Weights of a small GPT-style language model, trained from scratch on English Wikipedia.
Size: 14 layers, 4 heads of 64, 38.1M parameters.
MLP neurons of a small language model. Each row is named by its layer, matrix (down: output weights) and neuron, and shows model dimensions 0-148. Each number is 128 + 32 x the weight over its row's rms, rounded and kept within 0 to 255. Numbers have three digits each.
A block is one neuron, or neurons of one layer that tend to fire together. After each block is what it responds to, as a language model described it from the Wikipedia text at the highest values.

L6.down39:049098074203166152182107133071124154135141107086117115156172158144151173128131115148181127155089078095135089156129103155126164122094132127124114143126063124156142134128126108131171167136068135149133162166137067148062110196097141113140120165116202127179150103202120098117164107139149137133131148133161070141127124141157152128126176103140069138166102137093106170086110176100121142161093115175100136133141111114116118124122096112158123161130144085129
L6.down102:170147099137133156214145089116123062098107115119082125186157156073141100119109107116135133131135142086153150167086084155115123194113089171105086085077123123128123167127119036143095097142106084138109158115131151152113088099111097079162201137109072110109149092138084113143113106119127168092111080177201158203167097137150116099060116072134113066122116163127132087104139145151104104159109119140194127158099152134158116181088070145118187137148129130094
L6.down272:126084090106153137083123202106185117111096096063081134117111205172064101112111157112148121130112116233050121126136132149103157074102126142172119159103072151149146146143207158046146135104099141094143134099097095091128112149125159130109091126176149176146157108188127181109158136112122080103129122130059112135111075105163116130137107099045172170133110124104118093128113126087103161099142141122137146095180079084166122097147104130105106110132159091184
L6.down911:173127155200144127058078146072100191160149123202133156151070099126121189152152182183104095122132094145146156183121154112213147100116060160100190170137098137119119066107142102154115130109112157153130114101154145113117128088121120199092158087127134151068124132102114175142129085171181114132156177087150158095095116130006125125169158143106116125107170160120095132078125103085105085130147131085119098193147165128100067133175135080092109160152156140132
L6.down991:117062084176129072129125151153143137140097109129118078173131117128101217135054051098075134119145177107131106085123102162064130141145119113093054169121164130168134154162125192080118139126146093131123118089148117085109127111163148155094169108090157147119137091144121092133119079126101095139137180171144074139145145134127149140098085122089099138116112089120157143095146155133125116120159188147131139096072070099116142144073159197132126144102133198177
L6.down1316:118097082160102153170082102078111108152113120166121127186124088144122097167101115053150115138132117157087098161136114143104141087170108145106128095112123191146107096142117120147125112132086154139067134107154160150123069099103135133107222134195096177143152056117146132157137073153053147125144148133174075107155139138104169106135144178110139101112125126112104122153118150104125194105135176109145108140129132081080114110179097141106184175184117103140
L6.down1396:126062086109157143121164132156137149114074125133145080200146145151178160161145074060138177130142161099112133135086114158101179139091085209109135141158061180134130115107113117122126154106123154111160083081082138105100104197120139072117085119077103143144213117087074126108114127109115068197161146110127096150129129094141076157125139135054166190066128161141147129119183176131044135166114125090127168119113142168173177156167147113157156182090143118131
L6.down1527:143153145138140159133133095132171177133108135150136186199153138137096155119127075104130083144159177135116149138074098148126136104097093117141093138082113167153132152112140153204192100139127123160156114106150140101117078092177105065149091082119132141084145125226092137180124155113153126220136116105144146107081076135147123195138143115141123115098102135117191120137137164122108171077121092100150143068185150120150116142149174113079167137089160148170
Responds to: Coordinating joints in lists. Coordinating and or comma joining paired items, often in headings and infobox text (Life and career, single- and two-), plus thousands commas in numbers (7,223 km).

L3.down945:080125102164178159145126140171110107146157095134112154115173156110132083127012082149152121150122120157099134111103175115120135140131111171130164129117089143124107117133132154154161143164069098161168124133110064154092101171119130061159143108143115081152193116125042107174070083166154119145164091128112109094175103102131131099196136150086100116134103075186174132100158134148137098115104087149135140067133145100167158162092070048140067102192144169150
Responds to: Coordinating conjunctions after nouns. Fires on "and", "or" and sometimes relative "that" right after a noun or phrase it joins or modifies, as in "mass and", "individuals or", "dangers that".

L3.down2214:099150162122106168073235117080126108136101085100082145162128152086134170078147174157060194169122153148194171172140130083143152119142101066127158132147088129075142149089087118176107115131088098122132152131082126135134165110102148148078137128117072175145111115100146144085113157119176104112108112121159129065133142140101083145085115148137132191129114144136143129114171124138099153131118111140086174105158119145118104137110134091072164089122083152136
Responds to: Clause-joining connectives. Connectives ending a finished clause before a continuation, mostly and after a comma and colons introducing an elaboration, e.g. "suffrage:", "strong, and".

L6.down244:170098181122105136058141144079104190085126164139126210147120180106108144113101195111115116131095111107125091139125173108134201130126141118170103169155137069140131129113166107175119143118189104162119138181139133089138178073161185163103191205132082135150133150123134142146119066131155111120094126108121124101124135072114108162176114122086126181162129124081140163122138121091092095131139086092147150080192160123095129122174103148091151134139091118143
L6.down581:152121144112114085149129098111080132140146122108123103094065137133125167124139086118122096133165110138146127068130188140122181142164179030161123107124090144142146105132147143133100107100112105105092106154137189107074122141151089140180124131145162133091134125117136110095087112102170172152118121124147091088184147095091158114096141165131117129108055179110105084077126103115106103176115094118150090138149107095115107125112161073117117150150131134190
L6.down626:134148109166144153109144116151115145174125170126079130109080129124140166105070100091161121146141108104174089151138154127115175198217115074127112171170122081121192153072167149121145173115120145133099105150155112131101136174164088109185138130103125138132117120153151089129108166060083156116083140164154089116194114144127099070086165100099146096122101066098124108102091052145125132130148119089139094152119088171107051158108144052143222109193135143120
L6.down1504:120139125144135163070113086135133162109111163089146132114095125126125128110149154125085171141125136190174110117081098099167131152114076140143124083161153120126143084134104138153121159137106120127098132117109117054116180149181125159096152174146162112094175106078147151116105128083112140116147175085149099122213206117136094136128169123103141167107163114131145142078118103119152154186108104165130121104180115148110101122132091033155129127135117154113
L6.down1670:147114132138117121092092138106087144078152152166130101066109144151123106139126170150098076117135095122141098168152128134148056202118160161068120118122106092128173134149100148101129143129168163066108139156193161105141156145118113150174138145138141148174124106144074143115119096117152111113155125132078171166133140115121182146111147133166093163100114153122109140120110134122107175172179138149112185113242147115149155198114111149094139154018116121100
L6.down1897:133145070133103162074136134099151065064160113086064122119157153185166153132241174083127074135085123099149101107104135102088171144149149093098050114128073085142135088175157144119121078144095116129136097143103089125106149157099142128114115157088152131114120137120103152125102092160148144134147071148141170126119185102093187125101108201118124124166122129103136192165104135153125138129114159114100113091149145136182113187114160132165076140184065179084
L6.down2141:094071137143055127138114144125156136104101133085142144144127114134119157108153125146127167159146143125119073129134133137113135090088154055176090112119161162142140159141126134111220166115121125214133128163153153125115128109150142126142119099123110154110116128193162108103117123193115051157041145146070153139068131177203136070074124103150190130138168190143125146097136156104109106138145094126171144125067135114076090086134082146109138145099105161137
L6.down2151:176121183091078147116134182142157138115159120129148166051143138087089086180093127131087153129180130120108096115090152123146117155147174125153150131179159144127158119138094150096095138132192203181098114147081123093137146154148121147160128082197146125122056124158050119107111173095209177205101155128105148110136128113149111159154120104116101103098118123174114150130120131131094162143088134128142088155163138121146158078105135076133062108073161160132
Responds to: Clause-joining conjunctions. Conjunctions that open a new clause, mostly after a comma: "and", "as", "but", "or", plus semicolons, strongest in census household-percentage lists (", and 27.9% were").

L9.down354:114161075075129112090109122175183120189148124077145075128123116122108081145172167113125172115095118070173129112097189108131189126083042170100136093137118122146120127151114197119081081153138123155178216160143117058143078121107082144175148129136088094057145109142169090164131148068142123169121128160115153082153067150149095123087141115123120119090108107106083152140118163118093145116091089129161129122102099194145156123158103080124102115141150124154
L9.down467:135119097115070214099147103140154118138138150157037106154112153150159124109135183119109091116059150123177129164187176162129120174148139115103144122063143101163131197088130189145108190179147139106168132108116182175139034116130188122096158151146098182091127143127134125125119099129146150175138063117115163152133051124189108140146136132162111187142153168165107165162118083123112125185128093148135083144158114088084133131112088127151089125139156144149
L9.down962:134113089083109144171101129095113068105134125049078095144096155091127124127127178089118207129125079136156130139089123065120198155145132116072126071157129157139121157102125190079137100083075124054105158133074140087121127172129114157130126120109119100108125124082109126149144089101172149143126128136136120110179171154115133119137120116113161159091125147142088144153124113128099093170137124100103053094199146101178160145123154087142134095156118201136
L9.down1426:074119047168101091109117166164150103085174113109189164161134060097172096169117137156173120112170140107087172126133169060140146103103174155142129135102120107109147173145121159133152155148106104110078100136065098122122105113138104161180143102186192087117163139111128150119180109166067112113113156146104093194134129123149126173155153077158162144073111118151080139117119131181092161180057123206144070152108111103146083122111153159137156127147132124186
L9.down1530:136110160068098122074124098138133120146129124136147095126155093147152097145110172144136106159149123155130097101102148084115109151149098149135153100219145060123160163137067084157118176158116113177220137147068107120148098166041139098120143134143140133207132175093092091074139114147167130116039160132078092142138079066100114085166177130113139180138100149138175147129149116129098145195140079140098161077108156107097151170124127080181086154093154166155
L9.down1953:137129076098049104143140121144175127078119121128119161193122213148181115102050112112145127200140118114152163155154119170117180153133103164067116109117111136192096131135053168154086127130096190112134152116129122135132130089155129171098193104166124192090220151088142079050149157138103152161090099170188091117166140173106164136103162123169180164098135096105106144101112096162073127150097127119098174109178133115150137188168060183227163117166123159141
L9.down2172:143086058111160112111137079118125172113162116078113087149121087128103097163137135177137147138110094157160130102174124118100118105096139058118163073102118100109092184157138120115102149118071151195176122162119137125139164138134156143178155120186174166105139136138063126146135145114188090211093139117153144150100158198114102106134156100191128088123174126113087113101064168138136067119175098134099164144161122176160171102098084138145126125086153188165
L9.down2191:054145092119156129103120115142143137156076088162151183095107177134127111106156133146131140117093130163117124086129151132131158189181098140102173112081159077127136149174152149132090158164168085161198096067155117188085110159146142155180111134140127156108122200121159092086093101122169090136120168095131147078165102150115088117138130133128102121168090162082093123151113135129155143179111032109099147132134121121145072178102100123103141117145143131174
Responds to: Clause-joining conjunctions. Coordinating words, mostly and (also as, but, even), that follow a finished clause or predicate, e.g. "was not selected… and decided", "implemented…, as required".

L9.down396:116121154143087093171122172117121142157160088072114118101137151137131147145146062155112135098160071167145077098166127190152090132101099107144123197094201161144087123114138197083141112146155158097111071073109096181132135122158123160110085145124134125123091144106107111111124215142151098166115055140143135154139142137163211156107092140083134119151195151094180106176081111150117092106171174109149115148184057169115096109144137133121112119142142144139
L9.down509:140150152166110142166137072164138086076121163099077146104133142096142106119154178080156151198174138132146136143101090111082138068108113133192116151177100193144117101104137166160142096146115086098119100141139136173099156140134131116115145079141098122147095114126120148108124081188059132107130129077137149137130138104142155126135159155146150150085094186176100092083116178124093078105092110130182128141145122138061152127101128099117087077124155062144
L9.down512:132158177182130170144173153169071151138149175109157085109014126131165148108173089157179107146129104159063118149172146134098092121177148134133042041158078089192125125157146171159112143168166166120156117078135082134119166115136137091136102091128104168119156082068066179148109076132133159141164172148150134150137141163104155151127139140170157078151127094102137160123058169109094106115132136098123149100178158172134180125154162112168143141110180108088
L9.down724:144171161182157080140146144123129103148129112158091136108096134162103138150157110123117166187156131148131105100198125125066176110090137092075121110105181167110146120089120161108067114111164143133146139105160108137173068119150114104117088122128148125149154067054134109137178099134160170138149087143103185125120170133153180200166118142093125135149177065127169131111142104183092135043142087144123154178141133084099084192153202093136125069066134094127
L9.down1244:127130074155156057121099130189153154157149126079147089124110163100179098133151117084107153082124151125136110078089051183185154120036115105147143058204141113081142120115076080203141102122123141139132168159139182087119148089157148106120129197139168087113046110093204114079097176048138139127140176174134137108119109169137135067114145106182161159073114087173120095132111111112143174095169198115168198136105087071145140129131140140102164147151090119123
L9.down1360:051098181112071095070162117122084085137090191092152162146128117165129139157041163149171101169111152163096142137126138119145110175113082142129095083156123169133123146105160184212145147143184137088135089141048089125155174119108138112105196077106145115136135094112202101131101166129180124124171119165163114115166076152155146141080162114178066167118108085109136146097119080082112038113106130141117151122132137145165101138160081115135076112180100122110
L9.down1617:181150116099163101166194095143105145202111132119120089148169089150127144079103090095142132187162200143146081117106143211076087067099111095158167117120094165097134169118129187130150139109190104112130132120162124138166165110123149156086084101206103152108154117146107217141152102117145091147136160135118166131103100140126129117094172158118215125074076130110154128128151166097106095145111082047128045119128136132187144118157185162099160150116154083123
L9.down2097:162064168094082112110138099120126120111126105116146154124123164123156131131097168085121137082073208168100089175118151151143093137104164169108101117108145118100085103106070117157204144122124127116147159159139127085079094117154164104137143108138113114075163157145065154155126124118133133094105185127146103181126120169158124172203119139114098140142147147107152153094109119174100103093111102139168075134168164081157092034145133162117143117109091130078
Responds to: Arabic name-piece continuation. Word pieces right after Arabic name prefixes like Al-, al- or Abd in names of clubs and people, e.g. Al-Hilal, Abdullah, al-Hawi; weaker on other mid-word pieces.

L3.down247:068086124158102078098165072104151102199101117113132168172120177096136131158129128109076112109121166136162109101143081132162174147153103139181165088140126176122110132121094114145073124120158160127132094122140146083154136142167053064148150133152116184118179118132098137145129137136130142137092151106072175121108140152123158133162131083050150132118092131186140138092143125079082114076149104196088095159117118083050122166145098149123099159101056114161
Responds to: Word-final suffix pieces. Final subword pieces that complete a split word, mostly past-tense or participle endings such as -ed, -ied, -ated (guaranteed, influenced, applied).

L6.down172:161093117161129130149082111186126056127187106103139154180132133110146148126125162166055097082191132090121167157098133120082098087114112172094107144147073057139091152165106122121050146085157122106107125123113102121115055132119137151121134116081146136153138173131094126092085127144187138093147108116158154163147056103116156140105108107133117162176104111161112103116127126106078120094110081102153136135123063151132107123158116110133160204104120155106
L6.down225:085145113150162154098209092168202136103140143053154104155181185180129056093120168118120128167161125170155094068146109150151125142108150104131156119166175122144145110140150138063085148209139131154166099125143149090123149156136133108146109091051145164172122174115116206129112049072148114152135097166128083093195170109093137148175042128148104091133128123116137137174118153124162183110083074123177134186157151115143164094108130149154124111126073109136
L6.down257:130126145103107131092171152126101163144104087074101112116189089112172092112144108085065139124116127176150111232066113126091110111186165132158160101129136089127119106115146157141122091173141091116170161079138149147155136151119124074131120140131144127145034125175088191137120161144152090093084115163167121110167127122153114143068144057115132110115105124103126122120147146142083119119152069160160139174114177125085135189153167103130142156139090124125
L6.down305:110117120069072117129124129118167129097100131101124171155080162162151184118099155114033121105109141146161140121118116119157131136111123176124162135130131128100153148153095170121137148138140090116135173108144131146139148149150111096139128131120212137081152152150117137130159115132138103143118163136118100185128166128191116154067145080160107149146082182036109169149092123178136129143134167174124114085142091124178043141118186100165164130140158054108
L6.down763:069155151121129078101117120123120163142142130154089099117170180157075128163141143108154150124154145199078127122143151112094085168102134079109116131092087102124114110168127201121132138143139155140165172146068106124095138102157132124152123143141163066138133174128124117100093131123083121132132130137145128143142177066130166102116079100138120138161165121120108171138128158144123131109127108073119180155141122148086161131140145122101113124148117115157
L6.down953:141098140108087108145158123118108109102117153117118144151138068137121104116142194095120123146149172140175184135134159141104104135110177121148127154106118182134065115097138042127154132084123115127134128086126166116095085093135093047120143117134133148095148186096124169148134154092129091144134121129181123094121197132151102161189090126115134086059154125135093082101090150112098139153137087158108158154180119128187112141160101125130171164150123131078
L6.down1145:143102074175181168152171077215165121108101104145140120135100104119126142092122132129153107131153111144188102104150130043071116154106200119108141142165141106159126121077101070089172146163158158159156193136145140144151167145103205129153096063142153167088137147152215115125057160140130145160104121122122135152117082106130131049097183147165165127118128130171160134130095158119150147092099141153147118113117154151130128135141094144160168121153185157149
L6.down1292:148130146117090100131136093174123155138164080118149146081107141121118124088144094073171148143201181125102102107131079149153135111091128109150143117150127140107145135150113205093143161140108131160075169121168122126130146102133102097141153057045201151100112184126070114151133150162121102074107144123141153100129096118169151100069087131085148207156065098111111127132062114159142149101165105102119090085131097107112223122144135139172144135150081123091
Responds to: Year column headers. The word Year opening a Markdown table header row in biographies (Year | Team, Year | Title), plus year, Years, day and war in dates.

L6.down168:130161033134116130144143153101107172128098149112166183113079123132118129061122082153106183179166112184146091143075113121138171087147138096078133113135147167132070143105091153128142135111135184141110162132085128119150113120123128139130174046056171100090215102151190103131138070097120161179132164134161117094104168116116102147169107128164089114146115116194148092147159096070084137087148163149105168118087170113099078123095138151105143161171137136219
L6.down651:131139170117164150091110175117114146118127162118127159168169138155193129160132141133165086125140152126152131168144120078175157078144109052128038099114041115117116109135195070124140060122127122122117095082120068132118050126068173086173137110170207122147106146094104136143123089115131130078146089152105162137112127159106082145140120152090169206134201156098097146075106169126166180159157133103160161154101069104139155197113124116127153170122110118130
L6.down672:111123100094133126133170101125152129158162151169137135114146118136134131123187113131106134136055218084139104104141128106125195150133171175139142138113151035182133120099149147122088167123082113133112061154156126070159127129156143151146126151157190115125172167138114159083131152095135078200121163108132091092117131153181128093115114178136095145090104139094075085120144116107096127136124105141101112137137065091070130105134101110166092119204047133089
L6.down713:093089141107110106122132139146158165085141117066185139126112174182120087163181094116109106114091101153130116151147118131065122063112172129140191163059142112124136139132140184054143084143133140146137091143130155120164118101128078141107094084123152134131108128180186078141107134130165158197119091171115148113088109134150107107044106097170198164136122143126106152166117129145112158064152103160131169142078151134048137162131161103144131133097083137137
L6.down1012:111147101168103097137106116060134193106120142118125174157149112161118153179140180129098105099160112124157122133157096122177190143104098154213105170054122115086124100127117156184071158090107125120147074093132161162092087069092118134092072140128147139081132154090146060096105135149101085128169155163060170113131160137033137078134074124107161127144064168094089142117067096146132123144125114089086136101158194095138121112092117084149133167144093119136
L6.down1152:139122093117103154123119154173146137138123122118151112076119132183116129193168157116148086073081106106143103171186156168194118121084147130119166114124179081132117128114193163145139128113142134131109175133101132087123119153134100136069124102147159170119146099098154145060059120088064200127159123203095146144194161151179169129123121121145165130143145140154172127051131182108200127120154103128134110168157104098081097138138138149136096118111115129163
L6.down1970:155098133139082159151132142117172168081146129106076141087160128125160141097088142153138116143134109117121171160213121125151147087108168138140109122119104119105157152149073153111138095152094139140055172138110168092215162127156089115146141121083135100082117188095172099169047077189128125145128102124111142130107066060097179131100154178095051139127138078074112107102070159200055109111090135146137174124160153134115154079118079131148148101125093158148
L6.down2224:112112145166113160152141155113167190163183135169155106151060123154107079101137142074185126147113131094078107157137141091156139154144155103116110099082131112062118150155168150179156128097148166151118154181127179106147142146113140126119137172101142003120172144095108112107105147083158129102160167138122118071220194147051151138132113072155097124114090100133109119101119083115176130079072170173088120137115131147077112111109064155110127134133147179167
Responds to: Verb completion before object. Fires on the final piece of a verb that takes an object, or on to/in/'t right after one, just before its object or complement: see-ks, demonstr-ated, decided to, won't.

L9.down778:146105151120078164089144110120147137166113069166081181124082157155129093105115066103148108139082157140223105143145112163111119121120076118113148126128146145165095120107123164096173129120173090137173130119099169104109146115140151151104100125114110155147130158107101162177070159105124094173193150111193100118116134089139131055162128109106165112111086144146088080118138126097168137072173152209116127090102188140135168130190160110202122172165133146137
L9.down934:112129183100143139142097141141134116102145093153122132080056177156105077129144165081118148171067159124116096118104143134128186115154106124112156132120080167103063191096167071108166062151133106149184124135164117151092195174132164153120119135122113100111120102127145102200179107137154147218186084157136130086121146161162079164102199120151129098166171118090116149128172139139155116097134094149147160134134090161111109101112149156174140149138099161083
L9.down1117:157095212141114122109161170186122174085177110112117109102110117160148208127120071102070119126155114119120174193140172078115169110154124125090136176140094148174116133073130189082176110133119203094145097080122136155091138145130178195123064130125094125145112076139128088158162089105129114133110151148131157089124163144126118132124105152116132134098135127121154121168157092139103085104048119149145070104093178156139125096111141087161062111109119100128
L9.down1245:134137161196126144142084118116089092132099092146090158104146132141151103155163085143179139152135103136118085108127152177058134178109174078177100130136131108106093134112108143148151125149136159146180071097107072072121101063119099140185126126197164181154157140086139120151068079113180137139141118129138144120116100125097232123146158128169130129154136109100137110162144128066123121134097150090133130135248087081129141072143207167136130102088115150090
L9.down1495:100133169128104120093128124172145115119118123157113106149096099207124119079145150116119141146148165138181125136115131086161151104115039161117101134088194041114130106114099184077182152148092123159139051129073098149168113097162104072160096169114155135112130135133108133060115192130070092144133090154141137102082118147141133086138126149148147091096094114095162156105167085145182072101125122090126132142134133059123127103130119051103150119122094091118
L9.down1509:138063174100114145121135182122139114091154109142135094163108117164119145079099074173108147162086125133113146142085155150117169197106127123144175174077168147128104120105079163132106056161158084139083141101132087101126153142163177075106093070159146093150107131176149141176141120079105148074157128100137084147125116172149140181172140150125089108184199113105087091084120131164116124113217170129157076107092142133092098133103160120089089161158144108153
L9.down1512:186150206196134110138129157151062080150124149106076156137102096059186141145081152075112109178176148097176124123122168116136143091139139180139151167131168178114125098105110124100159140129105125134098171141180154146145148113121089207118126200071129169169176141147119094138105148098124118115120101118153107054148186147183128092142120138100088074115133114126132159104128103103127131095147138122193122041170165096126132097150100077174134100115121145093
L9.down1762:122082113146104085163139144137051134086118103148178150071152148145101148128118126133183163135058046123112116168108157065105180160132104153112079075182110106104084143128148162107148116145146122123156182071096079160096138132087201088101113098122111098098131184136091051147138170133113105153137122101096158088135123096158128153139093094162148177144115097106117146122130163123090099080181108138062111074088060156128197130120164122116077125081124111134
Responds to: Table and infobox field labels. Tokens ending or inside a field label in Wikipedia tables and infoboxes, before a pipe or colon, e.g. "No. |", "Party", "Designated:".

L9.down459:158179224133139174143166172111160165145139107138146119123153055185176103094085197117093127115167112129145147083106124096165097103109130138143106089104154130134102031145122107153209153152167205131120101109139133125100091117134090140128181159095146137098181126089109190114126132121108085092139074151139106113167111057156099159107081163162084094164106144094168149123127190131060159132140095099134159142120155142125151102104105115167075117089144161130
L9.down670:166093163158131058170141168096152104091132118133119118101100071080157158100142132158187127080162138155163148090130103129140170162082091122126078201151093177121122107134131075122136096130122134166190184123129113063126090163080105136114121080128140091161122091109116051174153127100211115106083131145109141147122131153137166126080098125090110158139155138117128087173185097166119179133108154124078144079146156165086076109094141168125060107106080121139
L9.down726:119116087102165085114139073150157028144164109119162181133088144216135076131129104113149083165122107127196169085137137122148103131186099206157157185108100150155098124120144202090178106118098135150146113160127084169075136114172142077095105051097116189128086153066187117133155113141112064145098113105068171144155117150148179120138092137135123137095151089183108135138137125050154137140114129161117159117133012186125128153172136133155156124107142130164
L9.down913:143185186146164118158219131124118123118122127182181126111139066097141150104174224088150155102138179136132077098106130164140132100144120131149043117091129214172110086116063098138146107137173109137102152174142190085063153141174096092142140177152124103152158114098128108125085131140119113107155147153093068127156120070160134107131175128097124080133154147123127131126177179104106163173143118107165130137140123154104086073108153144123068119135071062146
L9.down1134:135090145114123139159116124151118121121102151129105081139103132125123057102104075156136124116081170112070111173114113114137101212101163119098142114128177108143101110142128191138132133093151137141157218189129083141158130115081101201109081120168150131151125216141128123122156089146097146088240144110157138105085160119123125135131169141099156164085156111141093148124165172138085136087174149162168122128156110157152185111103166105133210115137189073171
L9.down1553:118130170134117101173179139172130125126113152169116108091129151157148171061065124114151151159137092126161099136145168144103123117069139119096135174109128170105158091145177135167158161120131108132132129135131109107155136182137085164130055129086136127115099141147115193182130149171158124132168148116142100101147186129229160153125158156105171175168080161128088136147111143113098186085157118135179128154136162181120096104076144113154178181102135146107
L9.down1752:147204187064157117141119115116129164146158142121131162131121137152093134158131122117137149105144060140164074099075176130164113133169171146185138120129144139135111108130157129065107123132122112129149103110156083165161182090123097171121136090145166187167115099097110129129156112187117127104135137144155162173164150147126129133145132137125106066100053118168085103133099104146195120146122092155157089146182038125107180125126155128144126143161155105143
L9.down2088:141151071136105056129061141223063140159131096113119092176131085155177117161184124154184111123139157134076168097100120150110167154101116111137109180092095213084103105102091097125152141076152162122106126115129131180181201116156111050133125159137119117122137128094185096104134133145068123140090123103126127104153125138113126112131122164135199130179127083105151140105081116132135130133098140099109131157080115134099163163187114135142146150128148129146
Responds to: Coordinating "and" between verbs. Mostly " and" joining two coordinated verbs or nouns that share one object, e.g. detect and destroy, wrote and produced, player and coach; weaker on "in" prefixes (informal, ineligible) and table pipes.

L9.down202:125089095140129164120087125153109132188110076137099126085133207145126103127073106064131145145109140137109087123129114124116131177079193054065190123123128073109118140105180119139118151108114149180068153120068092148182138104139118134167112111075163095151147170171159123123112059103166137163108138118115159093135123135157138189176109099139154141108118126187172093098090100102136146053154109135122155164037108116131166219139141108094161142083134113129
L9.down258:138128086079105109148098142149109174084159109077172106076091162131097077104136101133162179090113186111128110158123157083145145093116101093152109168118162113179087100072120162129160149168088122104134046120104076086114173095181129151149139129133154131141139114086163164117157160102139114120114113142113106102174154111160136129137118120061080147151144063089136092102149164112190171105153144157118163142135139175158171140166119067121148123129101104124
L9.down569:109135039111194140170087106084168124074137144098160094175053170071176135115135098019139136084114122156137083169176129104160149165104116174111151077177116098149104168136189126155079092126113059123129127094227135176079114119138113099110122075118137163155105070142159059139166145098071124153130141125129159126119161163146143071139154111104167139131152153123099117157095128095129104165145139130154105153116126149070150139103126152126086147196072149143
L9.down594:144127152152150140113166175125148109139125158141084063088250133122135137120137129113156124090155096179151159116095111133085112188188082169109118135067150106106119146066151176134092112114105105063159056152134112119113161142117133163168163106140117137176084125110050139143135121179111097136075135145124160170102105145166150135120099139136116153096132075076123033110129151119127060118155149106096145127150138063148151106121133105110169242133108114118
L9.down857:153129140157111137135111081152151124127088125057116095173130158167045102153102096137139105119132138107115090137100059141059164102150151131152073147138130099117194151177134114088111176086106121154155106141127138155140143152164101092155145073089166147114149136104157100125132118114160169110235169103072184164130161095137123139187155119114153173106159143104143123148117124173165213072160160099164171156101116150143120132075092097087127063154129134108
L9.down949:118120146183115103090094188116167174172130151141177098072126053161162160123163076127084157149152139109186145167136095154170125142141085155128085112111141093123151147111102074141012182183123121170116149107173195155096129088127112106204169139084103098111110161117137111178072062177130095130165124163135137106098149107157137095155134165081060152128136146075053114120132151147131128089105117141011131048120107143103116085127135150201126135115130084182
L9.down1515:132127096162144143125175091096163096150137075109115134123165177136136139199092105133147173129172111128114110073129148139098159138213164095077150107105103183152189145088101143144115114110111113160132153095148100102100097115149154173101177132160181115070137088128093089168139108099104174139114128111104128051187120135084111127103046132098135057174136014117145080098156190112124172049124156129140099120127124126181124135136119101126162163088163136119
L9.down2059:130149146095118119128146121133132127160134125106089115162102125150164162120076169110112127149135171120115164153138118053110161120128116209095168139105136090123191125137124154112117119129121102089091081124111129112138159096134121042125104168064175108191112113116133118146128093125114094111111092059133148029156130113092179184097084136119136161119155178119165120064161151184093137150119133143139078134113121111178145103113115121098118128141094118138
Responds to: Pre-verb slot. Tokens just before a bare verb: infinitive to (able to, designed to), modals like may, and adverbs or -ly endings such as also, usually, merely.

L6.down388:179156102160121075129104100077111151140185148133102125152123103182090137115089120116095109147087123116134160122104126101184109113107166101153111110161132085141156105131154119107132129148149158131106147068156132112125047114123144167172132149087129136148141120110142130080072035152074125049166155165191170061131096122098153085124084122113069114096139087133184107153095110140144120179171100138122136096116154099078155105144086091098174186105113183136
L6.down437:138115132161127121043155124138100146142101152173104133148136144125137143141127146204082189155153135147123109100129093114131095177155192118086089131095128087122132149123123028139090147106119140113131080122139080123082185099122100130145094165116196144127128170145084083074201094122109143159129135126143079161084137144146104148171190147089110112151140142150109100113143163138116069105168112116143112131142105143139116110089129147107150162211094104137
L6.down539:178106129159081131107134140171063119086151121105197109122120091132083136142181167166137118121128139122113139170050141131144101090088157201110145109154135107157111117120113079106080119161165119109125134125102119163129048150139135122149137144104101129126125133103069168084113133191128132166087126106074139132088105151111127122182183121094068121159104103096083082078142122138090051156121151144117095143127113099122093145094106070150134080144142078192
L6.down762:149168157122132148147073110128141110105098109141126139154178096062125083100122104205075134156125182109162134078162135110158165131126111119110120127144081134159135094136142098183079113134151063135118167104108159118153081125189194184102123179119135105128115127126105098113150135148139113134085108122120120135144129157132094124141152073142109135138070134127141134083207089155112083213136109096112123134191137147117170068110113176149187100153139103173
L6.down1205:119121129138112163174115105102118158102030130130110071062143090155151164124123105126127170160113102085108146183126137129121207123059160116137155169101155136118134115133082161135106168112170121115154110086131149153134136180120170146180082169114171141128214184197101158145141134083141055134061122116063098126126117100135071061119152145127136107155163133162166040142137129065112128135141169165135172081132140141110133170079100156128120132110134164125
L6.down1613:209094145152117070118139150115150150148138171143150161096145058105139198157097112121070084108101084146173082117088175093106109150077135185162139087162067152143179130085135120131161132090164159090081118114114124103086128191133158118169140156132097102096110077151085193115082127100098095106141132177138159131153176105126082089140193149194145082162156061105082151134129165145198128136148156119102072185104124121169135102088128156105102105155110136136
L6.down1633:158156112115125140108157148114142105132123142160175069035130087158127131089152159117135147121089130113078081114170131188083140146187188109129122120113132175141095126158128129103140094129172123179102131151094114117115110081119146168124168154066072119100102153146079114120125126121111111174116112122088128146126121071097134144221100131150123132190204172129165108172134152169153098142111129157093103160179150152113160105089151114081189174125092125116
L6.down1864:096143205089106099093131102078175133174086088078155120148120121165098132156120145184116151135123200147116125065134207193143166126154143153116126111147146103093127182139045167139102142149143120141082091116115129104144112158191089108152147146100079154116117097072169139133134144152105129089172124114181169176102123142120118138134144115075110186090063057105129127143143132150158158064153144149100179140183102113098100112111133097122158133110158106124
Responds to: Arabic al- name starts. Word-internal fragments right after a name's opening piece, chiefly the hyphen-plus-consonant after Al- in Arabic names (Al-Subaie, Al-Nassr); also Wu-Tang, U-244.

L3.down58:120174143106132146081089133192117105084087168216092102120127161118154127146145128114130199114118110084106133116157197092079122110110142135120147160154156136149129142115151099114116096176131090134134146122143108115118119154126171166175149166198072179173199100168118160115137128149092073154144144130197097149129154186112107122120162166102112116127134127151132125102109186115120107145180150129105095173087134166151135135141132095124134117092100123162
Responds to: Initial S, L, R letters. Single-letter word-initial pieces S, L or R beginning names, especially after a hyphen in compounds (al-Sharaa, Kempin-Spyri) or ending abbreviations (NL, NCL).